{"n_layer": 12, "d_model": 512, "n_head": 8, "n_kv_head": 8, "head_dim": 64, "d_mlp": 2560, "vocab_size": 34374, "activation": "gelu", "norm": "layernorm", "norm_place": "pre", "norm_eps": 1e-05, "positions": "alibi", "qk_norm": false, "attn_scale": 0.125, "bias": "all", "tie_embeddings": true, "parallel_block": false, "extras": ["capped logits"], "init": "normal", "init_std_qkv": 0.0264, "init_std_o": 0.00539, "init_std_up": 0.0264, "init_std_down": 0.00539, "init_out_by_depth": true, "optimizer": "cautious_adamw", "lr": 0.000498, "beta1": 0.95, "beta2": 0.95, "weight_decay": 0.17, "lr_head": 0.00707, "grad_clip": 1.0, "warmup_steps": 281, "schedule": "wsd", "decay_fraction": 0.626, "decay_shape": "linear", "final_lr_fraction": 0.05, "batch_tokens": 65536, "seq_len": 512, "doc_mask": true, "train_tokens": 530400000, "steps": 8094, "dataset": "wikipedia_en"}
MLP neurons of a small language model. Each row is named by its layer, matrix (up: input weights) and neuron, and shows model dimensions 357-452. Each number is 128 + 32 x the weight over its row's rms, rounded and kept within 0 to 255.
A block is one neuron, or neurons of one layer that tend to fire together. Before each block is what it responds to, as a language model described it from the Wikipedia text at the highest values.

Responds to: Mostly and, or and list commas that link nouns or noun phrases in lists and titles, such as money, and the home; Credits and personnel; age or older.
L3.up1459 [126 136 101  89 146  80 172 141  49 125 153 143 163 134  51 108 172  64 130 132 177 182 145 142 127  70 144  98 161 162 140 170 100  97 185 122 123 140 118 132  63  65 154 198 139 195 142 141  75 133 193 168 129 160 188 120  71 109  61 134  68 130 172  81 155  86 147  92  78 172 163 114 116 133  84 133  94 113  89 128 169 111  75 125 103 134  73 142 131  82 106 135 134  67 150 140]

Responds to: First digit of a multi-digit number, mostly vote counts or population figures in tables and day-of-month dates, e.g. 2,001, October 19, 1901.
L8.up912 [ 92 148  94 123  85 194 150 170  74  99 150 133 164 203 158  89 121 193 153 132  92 135 114 132 125 167 168 214 173 108 156 116 196 128 109 162 135 103 129 128 114 152 130 121 163 147  91 248  87 112 183 100  80 177 133 129 141 109  78 166  98 108 130  92 116 106 130 120 138 119 145  70 125  92 168  89  98 105  58 167 118  89 107 102 200 133 148 157 140 101 129 121 132 116 149 164]
L8.up995 [139 129 153 145 139 139  95 208 151 109 120 120 123 108 164 162 172 230 155 138 139 102 113  97 129 134 120 142 158 161  83  97 161 144 107 105 143  76 126 124  65 181 140 152  94 127 130 107  62  73 118 139  98  65 132 130 148 103 144  79 116 140 163 115 131  90 161 164 117 120 134 157 119  63 111 181 122 207 119 130 135 140 136 182 122  74 159  80 101 127 113 115 101 134  99 131]
L8.up1074 [154 111  95 132 109 167 158 141 102 115  87 137 131 157 104 127 129 106 137  66  97 107 101 125 111 112 167 121 169 127 170 212 149  19 139 100  97 127 159 131 117 187 125  55 146 136 132 148 153 125 165 126 170  80  83 118 142 130 113 144 131 123  64 163 151 123 163 130 157 134 159  68 153 107  78  91 106 120 162 127 142 146 138 158 143 163 167  97 128 170  99 139 149 149 114 129]
L8.up2156 [ 81 138 149 142  89 129 102 136 137 132 119 160 144 173  63 148 104 104 109 112 137  73  94 116  95 128 104 178 158 150 114 168 122 163 103 166 112 131 151 158 137 103 126 176 121 173 217 123 153 107 138  96 130 156 130  69 126 118  82 157 147  48 216 193 150 118 224 115 119 146 115  95 179 139 154 116 130  95 138 144 191 110 161 101 138  82 171  77 172 151 123 139 182 205  95 136]

Responds to: Inner word pieces of chemical, biochemical and drug names, such as oid in hydroxysteroid, sulf, box in carboxamide, and oxy; weaker on scattered function words.
L8.up1747 [153 160 114 106  95  70 182 134 148 152 110 220 161 163 111 196 107 152 179 155 130 129 118 151 131 110 119 101 153 140 132 169 128  53 107 131 183 129 122 100 125  91 134 101 157 153 157 157 182 212  91 152  75 190 153 157 101 148 117 138 117 121 100 107 108 102 148  33 134 105 122 129  72 108  56 135 124 118 171 144 159 117 154 156 156 147 196 130 127  77 130 106 240 175 106  87]
L8.up2219 [100 180 139 168 102 156 127 124 183  92  83 119 180 169  93 145  65 107 237 143 120 172 120 103 155 123 195 122 182 171 116 116 104 131  78 134 203 120  73  67 187 163 110 132 163 190 158 163 127 150 125 112 102 202 110  88 102  93 137 211 149 103  88 106 144 140 168 105 165 141 121 145 123 198 135 169  83 109 130 117 154 132 178 129 158 115 167 104 187 183 115 105 154 150 102 170]
L8.up2399 [ 89 187 149 150 127 143 167 208  80 132  65 171  79  97 107 183 107 109 109  90 149 110 109 161 145 114 141 130 189  78 151 155 154  56 142 131 189 125 101 128  69 120 142 133 174 137 176  92 117  96 108 107 186 153 187  95  78 100 110 148 153 100 132 148  83 138 153  88 119 115  85 116 160 157 138  80 125 218  88 157 110  85 163 123  77 151 104  69  93 135 117 131 149 145  96 101]
L8.up2416 [170 182 117 124 100 149 144 161 152 135 106 189 131 130 125 144  81 124 140 141 148 110 121  97  71 122 162  96 130 112 120 160 107 146 103  97 109 116  48  98 122 194 128 111 158 224 146 212  84 137 123  85  94 130 140 124 115 126 125 164 160 123 168 106 157  93 143 102 150 108 146 107 143 111 170 124  89 161  97 120  47 100 153 151 105 166 124  94 133 109 147 106 159  84 130 156]

Responds to: Tokens that begin or join a noun phrase, such as and, the, their, its, 's, two, plus leading digits of years and numbers (2024, 7000).
L7.up387 [134 142 106 154 144 131 199 158 135 111 165 108 136 162  90  84 100  84 150  57 161 164 126 135  49 139 188 140 178 149 112 139  76 121  66  91 130  78  97 134 129 169  89 153 131 141 140 110 168  94 140 148 138 115 105 157 119 176 162 196  92 155  99  88  54 153 120 134 127 102 161 104 211  97 138 100 175 120 129 109 130 125 146 133 109 140 185 129 206 109 157  66 141 133  84 101]
L7.up1203 [ 71 148  79  81 120 100 138 155 128 103 107 139 141 241  99 118 159  91 155 152 115 221 123 101  79 149 139 104 158 199 140 177 117 128  95 128  90  86 138 124 139  87 147 133 155 146 211 150 195 107 120 120  96 122 163 117  96  71  88 133 107  88 137 133 166 123 124 124 135 115 145  80 163  87 123 115  81  96 123  93 125 153 127 135 110 119 108 115  95  97 142 108 125 122 122 167]
L7.up1830 [139  70 149 145 101  69 150 157 121 155 148 104 166 106  82 149 119  79 190  77 157 159 162  89 138 114 133 155 108 176 158 147  76 139  97 105 151  63  83 100 120  79  83 109 140 129 181  90  79 116 160 114  86 143 139 166 140 126 169 150 120 152  63 154  79 101 128  91 138 111  79 113 134 139 129 143 165 103 139 134 156 143 171 134 149 132 186 154 152  90 156 104 129 210 168 101]
L7.up2066 [146 159  72 141 128 102 174 120 116  64 132 144  82 176 156  93 183  97 108 127 124 190 117  92  93 159 121  95 138 190  87 154 169 120 176 161  93 134 107 110 140  42 103 151 155 177 138 106 118  88 147 145 138 124 150  75  80  98  84 148 143 153 100 112  94 130 138  49 148 135 124 130 105 103 148  95 131  99  70 179 176 109 187  88 145 132 108 149 191 129  91  75 166  99 108 168]

Responds to: Final digit of a number's leading group right before a thousands comma, mostly vote counts in tables, e.g. 2,135 and 6,627.
L7.up263 [130 113 170 125 157 146 126 131 162  78 118 154 153 167 156 117 154 126 116 153 177  52 116 142 109  86 146  86 123 108 105 121 136 128 186 134 145 101 102 118  88  82 166 137 161 155 124 139  90 136 175 107 147 132 105 157 115 190 131 121 173 124 104 143 112 110 128 134 158 135 101  27 134 145  53 142 101 121 187 165 146 100 105  49 104  80 116 128 147 141 115 157 121 150 112 167]
L7.up1257 [114 129 217 124 192 147 106 127  68 122  86  97 187 132 110 185 114 125  91 166  47  90 171 143 161 112 100 113 177 142 180 121 161 121 135 159  59 129 151 120 143 173 140 129 128 144 123 175 107 121 111  53 130 133 201 151 122 134 167 192 150 119  90 181 156 121 160 154 137 110 224  60 126 108 152 102 126 189 138 155 169 106 129 112 105 155 102  99 111 165 193 127 148  88  92 161]
L7.up2359 [187 187 101 129 122 109 169  87  60 147 141 130 158 141 147 133 154 134 165 148  76 125  79 108 142 103 124 110 147 100 127 139 145  63 133 115  62 144 123 170  66 157  71  84 150 149 142 162 106 122 114  33 148 166 158 183  98 159 124 160 107 121 105 121 100 163  55 111 152 116 165 116 115  71 136  61 146 103 120 110 148 124 124 186 217 119 115  51  90 187  93 173 194  96 106 107]
L7.up2454 [ 74 132 155 144 128 106 119 163 165 151 150 158  85 165  87 128 143 117 160  87 141 107 137 112 112  99 140  64 187 167  76  89 174 117 142 158 113 104 134 111 102 102 160 132 134 146 172 151 165 112 164  86 136  93 189 137 144  78 144 136 164  84 148 138 105 133 149 163  88 126 109  95  70  98  75 183 111 107 135  96 170 124 130  97 176 134 128  48 131 133 151 120 142 144  61 108]

Responds to: Fires on words right before a base-form verb: infinitive to (continued to, first to), modals (could, may, would, should), and not, also, later.
L7.up258 [ 78  90 113 165 120 131 151 163 176 121  99 138 161 111 167 137 132 161 191 148 145  98  89 144 149  94 164 133 168 183 129 129 121 101 103 161  90 101 128 186  93 136 122  54 144 145 150 126 128 160 133  86  94 145  85  96 190  77 173  95 127 147 168 125 146 157 137 146 142  89 141  99  85 121 110 147 124 119 188 140  95 127 177  77 183  52  95  89 116 137 140 107 112 107 112 128]
L7.up292 [116  69 130 129 166 107 144 130 108 133 140 164 124 139 125 172 116  93 158 101 118 148 156 204  90 114 165 101 121 191 131 179 160 112 192 187 120 107 126 198 147  50 178  99 130 140 148 179 120 147 100 156 133 100 150 160 146 139 108  89  72 134 148 140 135 137 124 119 173 155 105 166  69 172 118  88  23 113 168 133 171 150  96 132 116 129 114 141 139 154 154 109 121 111 161  92]
L7.up956 [120 130 111 159 180 138 124 156 117 119 111 136 157 144 108  81 114 120 187 151 123 133 136 184 104 144 121 112 201 176 165 157 183  69 122 144 154 101 115 121 138 132 111  76 172 189 146 117 102 137 162 158 153 190 131 152 148 135 158  87  97 154 103  96 102 200 159 161 107 103  89 108 155 128 136 147 133 126 163 119 129  88 160 115 187 128 140 106 174  91 110 120 102 115 125  63]
L7.up1734 [145 167 110 135 121 131 206 140 138  42 142 151 183 134 116  62  98 162 107  71  90 165  74 124 129  98 124  53 150 135 172 165  95  86 159 138 121 104  91 163 100 104 163 111 163 148  89 142 102 152 109 109  92 146 139 174  89 138  95  75 141 116  89  93 111 144 113 203 147 101 145 153 104 116 114 133  90 129 160 168 129 194 119 107 143 160 174 100 146 174 108 164 176 127 128  90]

Responds to: Digits of the day number right after a month name in full dates, in tables and bios, e.g. January 2'7', June '6', March '3'0.
L3.up327 [135 183 186 198 148 148 157 102 121  70 162 101 110 143 171 136 137 111 155 178 120 108  98  61  60 116 136 144 116  89 121 150 149 137 107 134  97  90 143 129  83 100 194 100 119 214 115 113  97 196 147 129 122 126 140  85 126  96  62 121 135  88 123 104 155 107 149 151  87  53 124 136 123 136 144 124 109 159  90  72 166 101 129  94 183 103 127 120 115 135 117 150 133 137  65 202]

Responds to: Words just before a bare verb: infinitive "to" after verbs like sought, continues, unable; modals may, must; not/n't; also some table digits and separators.
L3.up642 [177 116 115  81 148 131 112 130  45 115 106 200 166 153  91 108  90  95 132 117 159 191  79 168 112 118 142 116 118 203 133 139 123 153 136 107 155 112 171 146  89 139 168  99 156 183 148 180  95 141 115 112  96 131 205 123 173 101 170  55  77 153 128  91 203 210 150  90  82 171 105 127 132 108 109 183  34 124 194 173 120 105 134  85 127  94 169 110 148 126 101 161 140 171 133 126]

Responds to: Tokens just before an upcoming verb: infinitive to after forced, began, enable, plus modals and negation like would, must, not.
L8.up82 [126 119 132 169  84 112 176 110 114 155 133 133 121 102  70 119  69  82 152 128 145 147 131 159 132 154 135 156 123 112  89 130  71 122 135  89 140 110  78 124 113 119 162 144 190 153  65 150 119 162 129  63 143 190 142 189  42 125 110  86 100 125 144 105  98 139 156 106 132 130 151  69 141 173 134 174 157 193 151 144 168 181 124 133 142 137 210  50 169  98 121 199 155 164 122  81]
L8.up245 [168 112 128 118 120  88 176 170 147  89 138 172 119 162  78 175 140 131 161 153 122 156 101 134 122 116  94 125 147 170 165 121 159 137  87 181 159 129  85 186 120 111 147 100 172 131 141 165 147 145 191 120  90 162 106 156 110 127 156  47 159 157 165 107  88 156 126 209 113 159 156 126 162 101  94  84  81 152 199 212  93 166 119 106 112 120 152 156 151  91 123  94 203  90 124  86]
L8.up615 [159 115 139  79 122 122 163 205 194 114 154 166 165  97 119 140 111 135 134 130 102 135 101 134  85 149 149 118 192 148 135 132 112 106 157 147 142 129  95 128 146 170 160  58 163 138 112 106 116 148 153 126  61 141 115 127 102 149  97  93 106 163  84  90  91 114  85 111  86 116 146 136 150 135 159 173  35 118 203 172 109 185 116  77 146 140 139 117 122  95 167 143 172 141 110 140]
L8.up1176 [135 121 120 159 108 108 136 143 115 114 156 103 153 191  54 167 101 145 126  95 128 120  53 122 108 110 166  70 178 134 151 155 115  92 183 141 134 158 120 182 144 163 192 135 112 144 169 127 118 145 152 108 143 122 135 102 122  98 133 117  82  70 153 136  72  93 128 154 187 155  94 159 128 116  70 106 109 118 156 148 116 140 114 174 120 125 217  89  87 187 147 139 153 142 110 112]

Responds to: The final piece of a multi-token name or term repeated from a heading or earlier text, just before is, was or a comma: Bombad-il, O-181-2, Gilteritin-ib.
L3.up1444 [ 91 160 160 131 160 108  59 110 143  93 153 118 192 161 130 102 133 135 129 156  65 156 162 161 134 110 131 173 168 172 146 165 128 169 140  94 163 100 138 198 124 103 150 123 147 153 142 178 103 168 136 106 125 118 129 144  79 121 131  84 131 141 119 111 135 149 134 142 128 148 149  57 148 147 105  78  99  97 125 148 151 112 117 117 130 181  64 109 105 154  87 138 111 112 117 161]

Responds to: Mid-word pieces of technical terms, mostly chemical (ine, ide, hydro, oil, gen), plus single digits inside numbers like x86 or 450.
L3.up635 [129 143  95 134 147 126 104 142 157 124  25  90 139  86 126 132  96  90 192 138  91 136 144 128 133 151 143 174 131  89  59 103 121 103 111 170 141 169 154  66 101 130 176  68 116 143 173  64  97 104 143  87  93  99 110 111 122 174 128 137 100 104 131 123 145 135 140 121 129 121 140 115 128 136 161  93 130 154 129  66 128 125 140 139 135 159 154 119  92 156  55 109 187 175 123  87]

Responds to: Determiners and possessives (his, the, 's, a) before a noun of achievement or quality in sports and career biographies, e.g. "with his performances", "the season's most valuable", "made a total of".
L8.up558 [112 136 179 128 191 138 162 115 165 134 143 106 158 115 102 130  78 143 160 150 112  84 141  89 129 148 141 153 147 115 120 121 147 169  45 215 101  97 152 160 106  84 113 133 158  68 206 121 124  61 125  66 148 166 149 125 156 119 108  61 137 107 179 134 108  70 191 127 165 162 118 149 109 106  96 135 108 142 115 165 161  61 157  99 151 138 113 144 122 144 143 133 182 124 125 146]
L8.up810 [104 106 142 107 130 111 109 163 104  86 129 148 145 142  99 126 148 123 176 109 125 124 156 107 149 187 126 123 209 200  90 129 131 146 157 139 103 102 152 142 121  52 152 121  95 128 161 173  63  97 154  91 131 149 212 116 109 121 133 137  97 108 127 100 107  93 167 114 121 136 145 133 156 106 135 127  92  87  72 179 124 158 154  55  63 159 144 120  87 122 138 167 127 162 135 138]
L8.up1200 [149 109 113 122 157  61 124 178 106 144 123 171 112 176 154 126 123  91 197 125  91 171 113 129 145 177 116 127 102 155 105  88 153 108 145 173 148 143 131 122  92 116 147 139 153 165 182 131 122 130 135  94  48 170 184 162 140  73 106 188 144  98  99 164 113  98 148 137  47 134 170  80 204 104 159 121  99  90 143 158  99 177 144  61 117  81 143  84 174 157 175 121 117 151 156 157]
L8.up2091 [107 120 126 128 133 147 116 122 176  87 176 188 154  75  99  62 136 117 153 148 104 142 146 145 150  95 133 117 139  91 143  72  92 155 183 125 132  70 146  69 104 153 146  73 158 175 168 136 125 107 165 112  91  94 200 128 137 113 110 183 177 161  92 183 129 112  90  86 162  77 162  92 185  90 138 127 104 104 177 128 111 183  89  85 122  92 152 104  56 121 115 121 126 234 161 126]

Responds to: Middle or final subword pieces inside long technical words, mostly chemical, biochemical and scientific names, such as steroid, eicosanoid, tyrosine, hydrazine, interleukin.
L7.up808 [176 183 158 132  95 125 136 119 192 101 110 116 102 128 153 189 108 144 214  99 145 185  96 131 113 123 133 103 128 101 110 115 126 132 110 179 136 113  44 121 156  94  90  70 136 122 128  85 116 149  72  70 105 159 167 132 147 102 143 145  77 105  99 143 151 100  98  86 126 106  84 109 140 151  70  75 129 148 163 133 198 164 134 125 170  80 123 109 118 204 206  76 177 128 123 157]
L7.up1170 [125 147 104 111  69 116 149 178 133 115 105 153 163 138  85 153 117 138 151  63 148 118  94 149  93  84 110 115 158  92 135 135  88  58 134 113 154 109  89 107 117 129 143 139 183 166 150 133 178 163 127 142 152 171 172 144 109 156  57 160 121  81 148 119 125 124 132  96 134 138 108  75 126 134 126 123 127 178 135 119 146 120 199 172 143  90 135  79 144 146  86 125 156 112 143 122]
L7.up1834 [131 146 171 115 147 103 187 134 202 105 127  66 208  81 119 149 159 115 132 122 139 132  74 221  91 119  72 129 123 136 120 123 116  75 110 186 154 117 150 150 167  96 150 109 106 130 163 135 134 172 128 122  56  94 187 120  97 141 130 146 150  95 110 135 189 129 103 126 179 125 107  72 147 129 115 137 115 105 147  41 115  90  79 113 160  94 134 101  98 127  57 140 217 126  74  60]
L7.up2326 [133 119 178 120 123  83 136 133 137 186 118 111 170 117 184 176 189 115 122 114 129 186 141 136 104 133 141 105 136 121 138 214 145  68 122 115 119  60 107 104 141  71 109 127 181 126 125 107 140 120  68 141 128  92 142 146 148  85  73 157  70  62 144 143 137 103 102 131 134 186 133 144  91 150  72  92  43 119 160 109  97 154 102  90 130  97 137 171  80  95 106 120 163 106 143 158]

Responds to: The last token of a sentence or clause subject, just before its main verb: pronouns (he, who, they), name endings (Gavin, Shirai), nouns (hotel, authorities).
L8.up868 [117 164 109  87 110 114 110 125 103 138 169 104 155 168 123 194 132 151 143 153 107 168 174 106  99 141 123 136 204 137 171 116 192 122 112 160 146 128 127 105 161 142 194 218 156 169 177 143 127 108 131 108 103 209 121 178  50 163 128 104  91  91 150  99 122 120 166 102 106 128 115  34 127 152 104 109 101 153 123 167 141 150 117  84  70 124 179 155  93 145 115  97 166 137  66 113]
L8.up983 [114 132 143 152 120 130 132 137  49 106 187 132 172 130  68 172 149 130 129 153 100 147 155 152 120 113 169 160 108 129 152  96 159 147 166 195 152 112 104 154 125 123 167 107 160 174 105 169  78 126 163  94 160 200 119 164 104  93 126 135 148 136 225  56 130 151  85 106 167 104 116 127 109 142 143 110 132 169 182 109 149 179 120 138  98 100  89  94  81  88  64 131 162 156 153  91]
L8.up2268 [ 97 161 164 142 146 107 168 116 105 153 137  88 122 138  38 122 168 141 134 112 122 168 141 142  71 156 147 108 164 159 132 130 162 116 176 213 124 167 138 158 101 140 102  84 173 132 126 157 141 114 188 123 119 168 170 185 111 175 130 208 132 113 153  87 122 112 101 134 141  98 116 105 174 178 165 140  80 184 138 165 122 130 124 139 116 107 102 155 127 180 133 102 155 119 131 138]
L8.up2512 [ 98 113 175 110 152 129 134 142 104 100 151  92 109 129 151 191 148 130 136 142 130 154 101  65  73 145 136  96 115 142 134 129 174 113 112 133  91 174  70 145 116 146 161 130 152 198 165 161 161 172 205 152 127 121  90 154 114 147 140 127 117  75 115  88  81 112 104 116 146 150 108 151  98 174  90 106 148 158 172 161  78 171 130 171 102  99 118 116 167 103 116 105 146 149  83 112]

Responds to: Last token of a noun, name or pronoun that is the direct object of verbs like allowed, forced, leaving, often before "to" (player, players, Dillon).
L7.up88 [ 93 134 155 122 170  78 178 121 112 106  94 157 172 128 162 105 209 107 140 117 135 159 112 114 137 104 155  49 186 160  46 177 177 128 144 112 125 153 122 161  76 132 124 162 124 161 108 155  97 116 163 168  70 157  99 152 115 179 148 135  79 105 102  79 153 173 164 136  99  91 146 111 142 162  79  59 101 154 116 152 159 151 171 100 108 122 167 147 156 100 159 104 137 126  89 160]
L7.up788 [ 86 176 168 177 133  98 143  92 105  68 120 179 127 112  89 119 141  82 110 128  86 161  63 167 115  87 144 111 127 116 177 152 169  79 199 125 149 101  99 170  75 109 174 156  88 175 104 164 110 131 125 164 112 172 126 147  97 149 125 144 115 122 109  79 175 138 162  99 117  82 108  93 140 136  77 166  97 147 128 109 154 138 114 154  76 162 155 111 136 126  95 152 139 109  78 101]
L7.up1422 [162 167 187 157 124 129 180 190  96 105 178 161 126 174 113  85 154 105 139  41 146 181 115  73  87 153 171 163 161 123 158 123  97 114 141 168 163 105 109 177 101 165 165 146 166 132 122 164  88 117 210 106 103 165 111 202  97 134 130 145 131 129  94  69 132  95 137 130 149  78 108 130 157 125 199 160 107 105 138 152 143 111 132 153 145  93 141 118 148 171 107 141 146 147  79  72]
L7.up1908 [160 188 160 131 173 145 147 150 123 105 166  95 158 156 135  63 134 125 117 114  78 148 123 108 143 137 131 149 158 123 156  98 165 117 117 171 185 113 113  77 132 140 107 141 141 191 131 129  55 126 103 107 176 122 105 115 123 116 107 110  94 132 112  84 157 121  87 116 117  95 122 148 130 141 111  76 123  87 142 150 146 125  69  90  90 185 125  53 110 168  83 117 134 140  46 137]